Part of a small language model's weights.
Training: 474M tokens, 7233 steps.
MLP neurons of a small language model. Each row is named by its layer, matrix (down: output weights) and neuron, and shows model dimensions 288-383. Each number is 128 + 32 x the weight over its row's rms, rounded and kept within 0 to 255. Numbers have three digits each.
After each neuron's rows, "fires before" lists the tokens most often just after its 100 highest values on Wikipedia text that the model never trained on.

L9.down970:124103192117128089127083141146168166151081184138161150104126108132068127151142059143137121092170142139122108105085166112123168147083093084161134115065104122162198105136084172159085100136134127139156147121191191141164128146144140167120197118120163062129114125148202131070081136150074149111
fires before: "0 ", "(", "1 ", "team ", "Ab", "2 "

L13.down762:168182190101164160164197105152088163107083139093156129126156084125169103123194121162072099123127069159178110201186187103188106160146083085065159101140135150117076168157084144134118138141122090130101115168061079088099063133149167131135115157159147129097146123120177101188129132080086142118
fires before: "| ", "of "

L11.down1234:084109092128162088118065091092177097142157097073142154153121132146114070199142126158182158130130111098073113108141084075069111156121083131139119117073107148129136108115122093112173153126152138190123107120104146149100163140108102117132066092151122091082132160101094182116129093099105128063
fires before: "| ", "|"

L13.down181:136141162107130103157129041148141130102101134113151165095130140175144178135127121158147113179104175118080142067160116118163102157095113097134170176136158111080088090108122115133126097144142165138107114117123156159121104162176103104112163155154167128106132112116096115112120128148137100135
fires before: ", ", ". ", ".", "in ", "and ", ")"

L13.down1100:160150143079133168144108147142137117160135135061099165131122119168096149120089185067088124112131134128128163087114157086086140103109168168134124119134195124105126120133093130156133122087170103149168119064129042169082112112064171181110117071123198177123061144132091108136105113088131154141
fires before: ", ", ".", "', ", ","

L11.down7:116069084107153142107092123114106120123112147112103147136132071174119164144144138091124132071118112062112053138116136069074060125156114094094118124154159177115142134132154148200108170125115212138104117104108141126153137180135122109168118132100129062141105159078123183113119085161149122110
fires before: ", ", "| "

L3.down673:099122102154101079139136122152154133172064113087107145044036132123088030122124128068099119171128169154158144095101088096149103154162089158171111079169153133092148136130170128153119074084146124130156134145077143090194149089146180143127146149099119154097104112115036103160185080134053136155
fires before: ", ", ". ", "\n"

L9.down1234:066173165177148173152149045083141148090111117082072125139106119113119163112167132140102136181122164156141153168126147108134188103097116189125124091138107157169084127122099094155166116167120128146068163200150076152127076119133125196155108138186099130143105093146178120110135176131124083158
fires before: "the ", "to ", "a ", "it ", "his ", "him "

L11.down1086:120097132136097140143174188158160143140088147137093060170141158144172082100151101150137146121061121143144135142120166108137063168102175144166061119122116118151165130113132181140109147126046094129146180136156146172142089050093130156164088113115151116194085135100090081123083106140114096208
fires before: "s ", "t "

L13.down472:156141123100090115093101121073110108045176153082107123122184154107073121119168127160133143151142083116157157109103140158066158172159136162082143130110149133092107107104127084087075146160115111092099109133158167165108122103123108116122129132125144095132109131088180126101083137110107126097
fires before: "| ", "0 ", "1 ", "2 ", "of ", "3 "

L11.down1025:104119161080166140143101037106085168123184133091170094168098125119097100069150100161084121142122191133118135145157125171158091169102126154112140126121097142202117146111159151162152129143135144149121146108176105172130094137128116123168128128086077078119191121101152146145150158153069157144
fires before: "| ", "s ", "|"

L11.down41:122147153097126098150145131166160138137117078094143120137152140083148093182079092138134134102103148140129134106124107161168146099144129137113145118112133072060149147082157134116089198165133152124117085200082117124099137138154096125128122131115156151078042144074116122152090142122121159142
fires before: "of ", ".", "States"

L13.down862:159095143151110096150162128131122156128072212151087148137106165149127144105135114187145130125180108115147117137122151095141123123106085185108147181138078139056127076132062112202144179132109148125102143077131163143120116156120110160121108109151120121118107157084132157153111113132130178118
fires before: "| ", "January ", "ar", "ğ", "Division "

L13.down1501:098135135114138162129092108126127117102126051145165172133163157126099062148174149126163142130127122170092129140199087160135156084131103144089127125126068115139085086094113104163104137161120120159122082118134131165124150133156121070114116146111101091109090139089130165125184088142051180067
fires before: ", ", ". ", ".", "-"

L13.down1420:128175099083132153103132126160132100135130130143155129183180175125157178085151122135125140115134066140083120094073066098151108154136145180109121148116136122118162148121101133142141159153131108123090177109150114171163178176085121144153153185167152076104121079098180090156127127120150133158
fires before: ", ", ". ", ".", "; "

L11.down1258:158148070182150123113075113146107113156126072116106165148108147129096165120133098117129194167096137095171153160138136110125146121106048167121126104147118121058135121111103149088111096113149124102138128152078103123135089084101141111058061135098156136172138124123161106137156155062078193078
fires before: ", ", "Party ", "are "

L13.down503:116120144130147144163107152090095097093142111117080157128121109122091136041142149206124125100149140128113133098138089174172081080158085153092073111147171157157150123144160117143113131111131131140098089145143083137114175169175076131176164148051087159125106114117189124164151115154081159051
fires before: ", ", "% ", ". ", "."

L13.down769:091163170145157151181142147063072127185142128113144113134102166123162136134131143083141049138127146157157100126099130076142094154170107162162153152118036112136136080101137139149149113162112109147092144138113094111151147103143085103160178110138086174140108131134160134106105140124122131148
fires before: ", ", ". ", ".", "\n\n", "'", "\" "

L13.down966:144129194073114122130129131108163114081098172123107142082082115119149170103111085110149082115166124074086162080160063110078124133145112175112111106092103090140145164155178173138186114075128103133105113087193139093126134176145116082105095075087085123189119064096197118150100112114106153138
fires before: "| ", "- ", "|", "\"", "No", "Title "

L13.down926:146141130135134146178117068194072201134117128125135148129070107087151176149158174118086116069089109185074120098148145093121146144097073129136139120154067112118147117195168130120143098103155140137159118156107110155105076138151133128095071118078151171099177150074144100130149133088146096070
fires before: "| ", "; ", "("

L11.down591:119137143110112101085173149121095123122139126122166145140120121124122111139159169115131106077160123098119120165155134108147181099164105136178133104143158048184121078131189145130077138094157139154057125121087114122102203139214131107145050094138129102146156146104134164180126076084156103102
fires before: ", ", "of ", "to ", "and ", ". ", "."

L3.down1317:067131089129109095108089086122154149154170040178189099099092129127161072140092126136124154111102143134142118116098169154138166121163115100128127073151098139083116095165184126094109127112164188177173168168130104162190089071136144105159078098101116117082092078120089100130167137122082160126
fires before: "5", "4", "9", "8", "6"

L13.down831:110107169118176197155144040146070133120116110147121114083123134143112106113124138094121070150133119160127119154162165145118105183140111084121098203112107141130103111144120120131079146167153098134087050108066093064099159126116130076109191075114095074122154180118150090103130150116120131137
fires before: "of ", "were ", "in ", "and ", "for "

L11.down802:129097140108126154125115107155124127057075203085122175114113119177171128118206119164095125081125103136137114138183111154112068115111129162087124146154093107078177099151081163145179089170087057114138092118142123055036100132103074105141122139096073150119112118126081144149145140126070085132
fires before: "| ", ". ", "|"

L13.down1087:064135105161179150076090169125127167162114137121191130142122169195121130148082104119139125125134210149149134129180190097100097123127135098095090081119167158143075115166162123174166163121113138195114128087048107081142138097134123205169132134117146163130089091132122080133149113099095150122
fires before: "| ", "(", ". "

L11.down861:081132152128111144135101108110084117129107099092177139159164194130153141171105169080125144096111156169100123098194187125150104114084109182105080145022111135108144089085148158164104200102182124113145131157083101110079134119150150088094140116205111102059115087119175103165155116165096157127
fires before: "s ", "0", ", "

L9.down1353:196112099147142125121154136119071146147144100111078104114156195141121124097176133094133125138131060166136113117130159047133112140157116151175166126103140132131105148102124070083107116104091125134067108181136175119117105106091136158119138176157117122127090088106085183117107113145127074102
fires before: "| ", "voiced ", "born ", "us"

L13.down1509:124089127177172174109142106127188123104126158101119159124200108119123125156098170152186077113108111117177148152152138127082130111133152108136132144085063106140124096105186139141105162080136105229114103138140122117119125170138130164100176121090155141158097149158184158109121139076105144156
fires before: "\n", "\n\n"

L3.down955:106135160101126115135166092130108170105103173138126123137161121124130065134091117187113148174144124107134144112148166142160178139085139089121211127121087127117121102113143124114130164102147059123131120119157143152131149131146149093117173179055124087147128118187133157122106197200184080167
fires before: ", ", ". ", ".", ": ", "h "

L3.down484:112111152124129186148126178085131098121163087154139117167130105159139121134159159143179133141145105121136182123137085125101145131155070129165119085067154112085110100039117122150161097129099101139099152200162127081144149092138138103194123130147085108120123121170083093163128158069101125103
fires before: ", ", "==", "\n", ": ", ". ", "."

L3.down428:171086126121142167114132125168146058155166131144090080103132063139136099084107159209189155087174189092097107078103095136125157184135143103147145138098135130137086101108077105119132111101176122121070124104148103097096177158077098125124190131147141124124105124164172120099126099136118114125
fires before: "1 ", "2 ", "0 ", "3 ", "4 "

L13.down1400:172110104148174137203095125138113130125151065146120134105108145147114197085148106107137104109142094122140072164102110134171134101148169124148081132077100133115108181141118115087134142115146122126144162146134122145146123128165143131174145184089148065170133136156155114125171123092105093097
fires before: "| ", "|", "("

L13.down239:136137108128120073140140187185134112124120124121148155129129171183160074117105145175110169154110143123100112167123135050101109115114222109153134169087094153169160155085171124069031132119108165095117067138067190095105103125138124120111125120086104078113151136151139129156112133091138169110
fires before: "| ", "1 ", "3 ", "4 "

L13.down168:159097159130113157113129136107137090183111115120101119175100158159110126168077119165079119132158158157059108123119108072156126022137136128121078130116095144167161076120127144137122147104143126088110105152146137050151175058143072127108120074139135138104132133151150135182102127100141170129
fires before: "s ", "s", "of ", "0", ". "

L9.down1052:127088160078058189084103072186143130144130145084112134110116137153097148085109152112106121115178096102129089097146123151112119224180150188133168110138108111124207116107135190124190155105131087090153168133170157115142129145128108135145115126131121067133128134100137121097088137129079142071
fires before: "| ", "of "

L3.down1010:157093130136143150129108154155097143191103087123196171143125126142130103167127192136210110178159144146097120163137157089103136139139130097104141120120132177125185062088135044122194100069167167133129068106148083121136149115155063128073104095144156130101091111148159123116114133115107063103
fires before: "'", "S", "a ", "\"", "\n\n"

L3.down10:116099157158074160141108197090233196169096129094154224081093126182153160152086172182169125089080127173086091105181114186173111132082169147136072091150185159154126121167102133146166141116133082097097134096172165128112091098103140094130148145119046132096159119111104058127135063055123176164
fires before: ", ", ". ", ": ", "–", ".", "'"

L13.down659:115158155106163086132161118140121113193140185130173073101137198135172096123189135086148103186081108140150085144136140074134081118163176165151122122084127084123141137146140080102143155215134142199125097107195128154080129101104110086136138079133091148138113092102103091178140089178088108133
fires before: "| ", "|"

L9.down352:157101154102099073184079135129124128119148135165122105144135148107158070155108147119089109103173153107132143095199085145122128177165110119154068101103144136159142136147164192100095130178137143161115186100144142087124095124104099130120093116092125152132127109116151134146132131130052149124
fires before: ". ", ", ", ".", "', ", "-", "–"

L13.down241:163102164132195138136134142120125117079137147105182081196102114132112136122095143113107109173130145148149119154097115170047150141165096199145116103079135092095144144157131136140103148137146148151196156149116142059130172136115117121101167110080150096165105093133145124165117155105103180146
fires before: ", ", ". ", ".", "ed", "-"

L13.down1248:162109161144160142121124068157158096126140188086138120172019139148076116082187130202126129124084156146108112126140118160191122186080173161159122103080189175170110147141199107127145135149111172136150122152056102169155091147125147117170117105136142119138184123104092091100109137133095141160
fires before: "of ", ", ", "to ", "=="

L11.down585:090067034097157107140148119096176109119132126123109104107130098125141129154135185112120115095133115131122140163095132159120127140141174134180088090105119143106140175062052121212142114131147126122170152150173138145106156120170106111115140151166183130164102138103153123126077144099099050150
fires before: "==", ", ", "\n", "life ", "life", ": "

L11.down337:140128090143139129121096125114142110132095104094119096123169137103187123116122146159104103133115140194185102178068123127183120079116133141153077126136128081110167207137109146147076061140184139142109160127133166139123193110091147123122130094138133103111149123112169091165098084080103103149
fires before: ".", "| ", "|", "–", "; ", ","

L11.down516:088135091166133105059134155125179113118138152109134150183140144127176109122123176095103106210134132073073152104126159135103130126110179168127113150107176147082090115045123104172114139120084164160155151050102089099149197138193125125085158191147122109134146118107101088110174119093185110192
fires before: "==", "===", "\n", "s", ": ", "("

L3.down505:130159131123087098195116127094120195160094081103106119145083089126101113185049103165154167128072167070149142168131154117200166124128130129124182093139162116147140143176168122100131132130169061216148109107094144115157143087119117134089108123177111138178116145113136153110143100097155084163
fires before: "- ", "202"

L9.down915:091101102079136080144076097095116156121080092165169135112175073132138139117155100181060189104152127088181129119113116112093125123124126093191130121117173130085094178097081124140133119082120146102141121071110169110135122145111068096166161146142113179115242092072095186090175179160109143117
fires before: ", ", ". ", ".", "ly ", "\n", "\" "

L13.down1497:125123115132101110143128192105089155170121154148139113097163113131132096147120145123165110111161133161139117140063172111165117070160177166142092124142106150145174095128108176096122094148125123082133104181125049106054144130122092156169133131146151102113115075118175180102173067111147143117
fires before: "s ", ". ", "\n\n", ", ", ") ", "."

L13.down490:155099123177135134147084083177140096135125093158126111124102154111133118113158119093159072119117135099152162147094139116097163092031143151134150130152106131098101160112105104140126119131081150155101094118140165153107076086138137114143162133173127151131092102130156178130025094092134152123
fires before: "| "

L13.down571:141172099161154181116094124182163138122161099165121142108152055105093148165114121209096105102121169170166163060111146101168126113148175134168131154144144149138141180101149198103113150135146125100137147114144102160110103111089141111042057113166120193124129095144147087111198138095178141171
fires before: "7", "8", "9", "4", "6", "°"

L9.down1010:132163172132129059134057161131144127145051150163120136112088095102139185131112114188118152116110171153107148160114127100130150070089164081117139128139095135194128134139131088129173081131152072090145125141117142113125127131152151061130193141137170226135144125138089157163192197087092129126
fires before: "| ", "|", "– "

L9.down640:118166103145095028145085106185115099160113105135147159096090074060144099104175177135144162154133155137148097129125100133110097162127126134097128116149128151154051064160162163140131167068142113165120114144174103094166165155138157107105198143094039103178086087153184159094108166074147116104
fires before: ", ", "E ", "202", "| ", "201"

L13.down1156:165109172133138106104094095123163121128111149089137099178096148132192149156099148163161138113151202114095074125127073111116088110130099084118119148073143098127189160152137122117157163123060137025141130131165175100126121148096114057125181148174145144096156162183214181140126106130107089145
fires before: ", ", "| "

L11.down1374:175115098111090153131167118154133160055122129096071102146151103165160144093121157129110104108127103155134097123123213165134188111071119127122092133118130140097209148092108098168134133125081088125120189160138070086128146154165110142122127120143210121111156139160135098116145106102167086134
fires before: "s "

L11.down406:159127083131151112135099191163124166122118126223145153143190156088132122085171177130093116149129125115135136120108148072132157135111137117133147114149162173174103128082136142127108136115161149108121122103121190150166084133076070077130086098159143104076144129119146177069101210176168191147
fires before: "by ", "as ", "to ", "in "

L9.down586:171114082140125161037151140182110150184134162179069087131133134083141122165138179101076141075128170145122155135116068126129178115100115120113122148126130144073138182156109061158146100124070145126153087164096172135153152185089113157156125103183174104154151140143185123082087180117154120124
fires before: "to ", "of ", "that "

L13.down1256:093144177114227137120166109105128126079113125117114167076160114126116127101142117081142091197161123127095124115153068124169175150176094195175129146059124125120139082120126136134132089093130093140140188158139143139176185126090134160123098172171103074082104135144195145124138165087100142110
fires before: ", ", ". ", ".", "\n"

L13.down1480:130126147117098097090134105170185068071093135095144121133107123117135063077165149140125162100159141087153140157130087137137120133087135171100135142102115089121094147103153162117110139119086139112133132168124201085121121103124132103145111107108146140181150126170103086106128164136158195153
fires before: "|", "| "

L13.down977:135099161165090109136131129136144155061098151121128132108102160130179136120094072137101078114173137156129139124119132153157140097125158135143094172059178082112167130160123109115133174098125191139160093102215151210168104132105110130136105067153161095107058119218167066097081142091166145104
fires before: ", ", ". ", "00 ", "; ", ".", "200"

L9.down530:163151133112128087104014127157089115143080107135096125130164144141141136155117103085229183090159121121120130153109129090109115144109098111125148101132044137117086141131064122102148099168126105094089139140136145159104168102146158087151135148120165123141119096219142172166103213117157081150
fires before: "the ", "that ", "its ", "his ", "a "

L13.down709:087081167159150140103094105121116124156117122117112100159152137164148102177111110128138094114147156121108155059127177110216130083100161159127142119100166134157130098115122078148154124131128137167122176103099113085175123123090118157114128167155179094124115104084100121092076085139120132136
fires before: ", ", ". ", ".", "o "

L13.down1118:158138097105152139160096123087102174102129146117091129157108154134133111115064091134116154150102139133133125158098147089102087152138173154103115131126121112111142208106122124133078157120144175143149199134169132167118108142092100102126119114176177110158198191160120146110095144194110145155
fires before: ". ", ", ", ".", "1 ", "-", "2 "

L9.down1275:083095168137140148159123146165139076110141133120183144192140144105092119130172115167204159148118111067204145137152148101162129139153116116154039132120098159211130153151174089168122129124150104106112143087090060180042104194159134119097158080139110145098088100129093200103159100075124100148
fires before: "of ", "(", "| "

L13.down1429:097074150155134127101134123116140149131083146191114134138141151090181116161112124122129145158178102128127072151108126123101133147068121147098071164071122102158117093131144148174167130121149142134124154099114098125128140124098103203129168123110133100106143134117128149121151072160089146153
fires before: ", ", ". ", "ed", "ed ", "es ", "-"

L9.down911:101118123090103114135147097149109178111095163120165102074128150138162103108120125131155162124168108192123184118120142098153160146200122094115099162120136148159121108165140096110119103135051086130110058157101126131157113182078083179117143115140102123089097146168100133109127113123132114121
fires before: "s ", ": ", "Gren", "Regiment "

L13.down649:129134149112143168115123148106105126134114169166126132045147105080163113180077169087119133186116153122122131170143159128136137121142108074114124167094115146087206145184117128115191099181143113152176146103129092071097081066097100138104125146103229116145138107135144077116083153061157084104
fires before: "| ", "|", "("

L3.down267:193182105185089151136126162141107123089105104146102141099100132145131136140115138098096134112139104128132141101107120090199110155127043138175091128163126156085120145105175147110056120111129132133176150064116099039118065106113118066079066158115122115166085072135096108119136201107098127161
fires before: "| "

L3.down1049:100159108149040098121134163094144176158071103151088119065111077154147084162129125094131176107105191100119108148109123151143165130181196108164172051204177127117153089151147122079125105090147122196146087096132108072156121069124136138127102086139133196129101112124092082104162119141068117110
fires before: "- "

L11.down54:121166143188138168022140146140142147116060154127145171078140131140072086112061118075182134108101144141136089144129191115190129097132155133129153108102096120128120114050120119123167171084124136152164129162105145160061098101082132226139072157120087122134067086092102057136164150097152120090
fires before: "| ", "|"

L9.down692:094097103131142108119131113110180191175155146067120175125128157065057109021125174168096116087084167156158119159117127112122118139140145097148051185133080124143155088094163157126076113122191093105137169156133191213126136102154087115090150170098143099109108160098123089152138172092126154149
fires before: "s "

L9.down955:096133220172119170141072147074156133117096062172101134177169125198096169196099070156149163111142131173110187159107126141166068119152121118182125140142129132125059205147095129155122175138103134076115148140117127084073122201145077054163122059211157124148156089119167144114107149085142112111
fires before: "the ", "that ", "it ", "him ", ", ", "his "

L9.down1310:163114166170106116170126178085087123085114141092137127103118103122152167094113128114132085163079080106141130116152115154107105129148118106107120105105130171087126072108139182086127117142150084125163075103111170098189119209181113104136131107102109129121071127085071146100079136130116134065
fires before: "| ", "Annual ", "century ", "century", "|"

L11.down782:149127144143149184144116136126142135179080122164147114107100168089141177098153175079113096097139091157133104140134142079116089106129119131098139140129105172110134144146168240114132140090135104092118104135078108066072097144132085107098177088131162094174115109103119108129183101150131134165
fires before: "| ", "|", "(", "NP", "EU", "and "

L9.down1478:087169076151108058157125094192105147116130168199126164180128117119141123162085169125053140162098101177078128151142153179185106064157168115105182090145134128105132141201085112182062129120174121117140103156096041122131136164193118133102197130185114127133139139180108155119139165149169105150
fires before: "s ", "Nor"

L11.down400:174139048099143108145129136147105088126187173153127170075077140130084140084107124176118200148120122171137108105126067116129133171135132145053124114157158184142132104148123119146097135135112063137094123180086119203098126147045165155154143219113138083071177157134185123170165116147140112130
fires before: "| ", "|", "\n"

L9.down1264:165129110110118102135120134168113119113065072125095139146208078163109116073131135121131129156189139104132190125120134125087106118101111124124142142151105175070082105097120103103141120125104185120168196094144092147153098175165147123180110139101085069152170158157124138130111128122136149095
fires before: "| ", "– ", "–", ", ", ","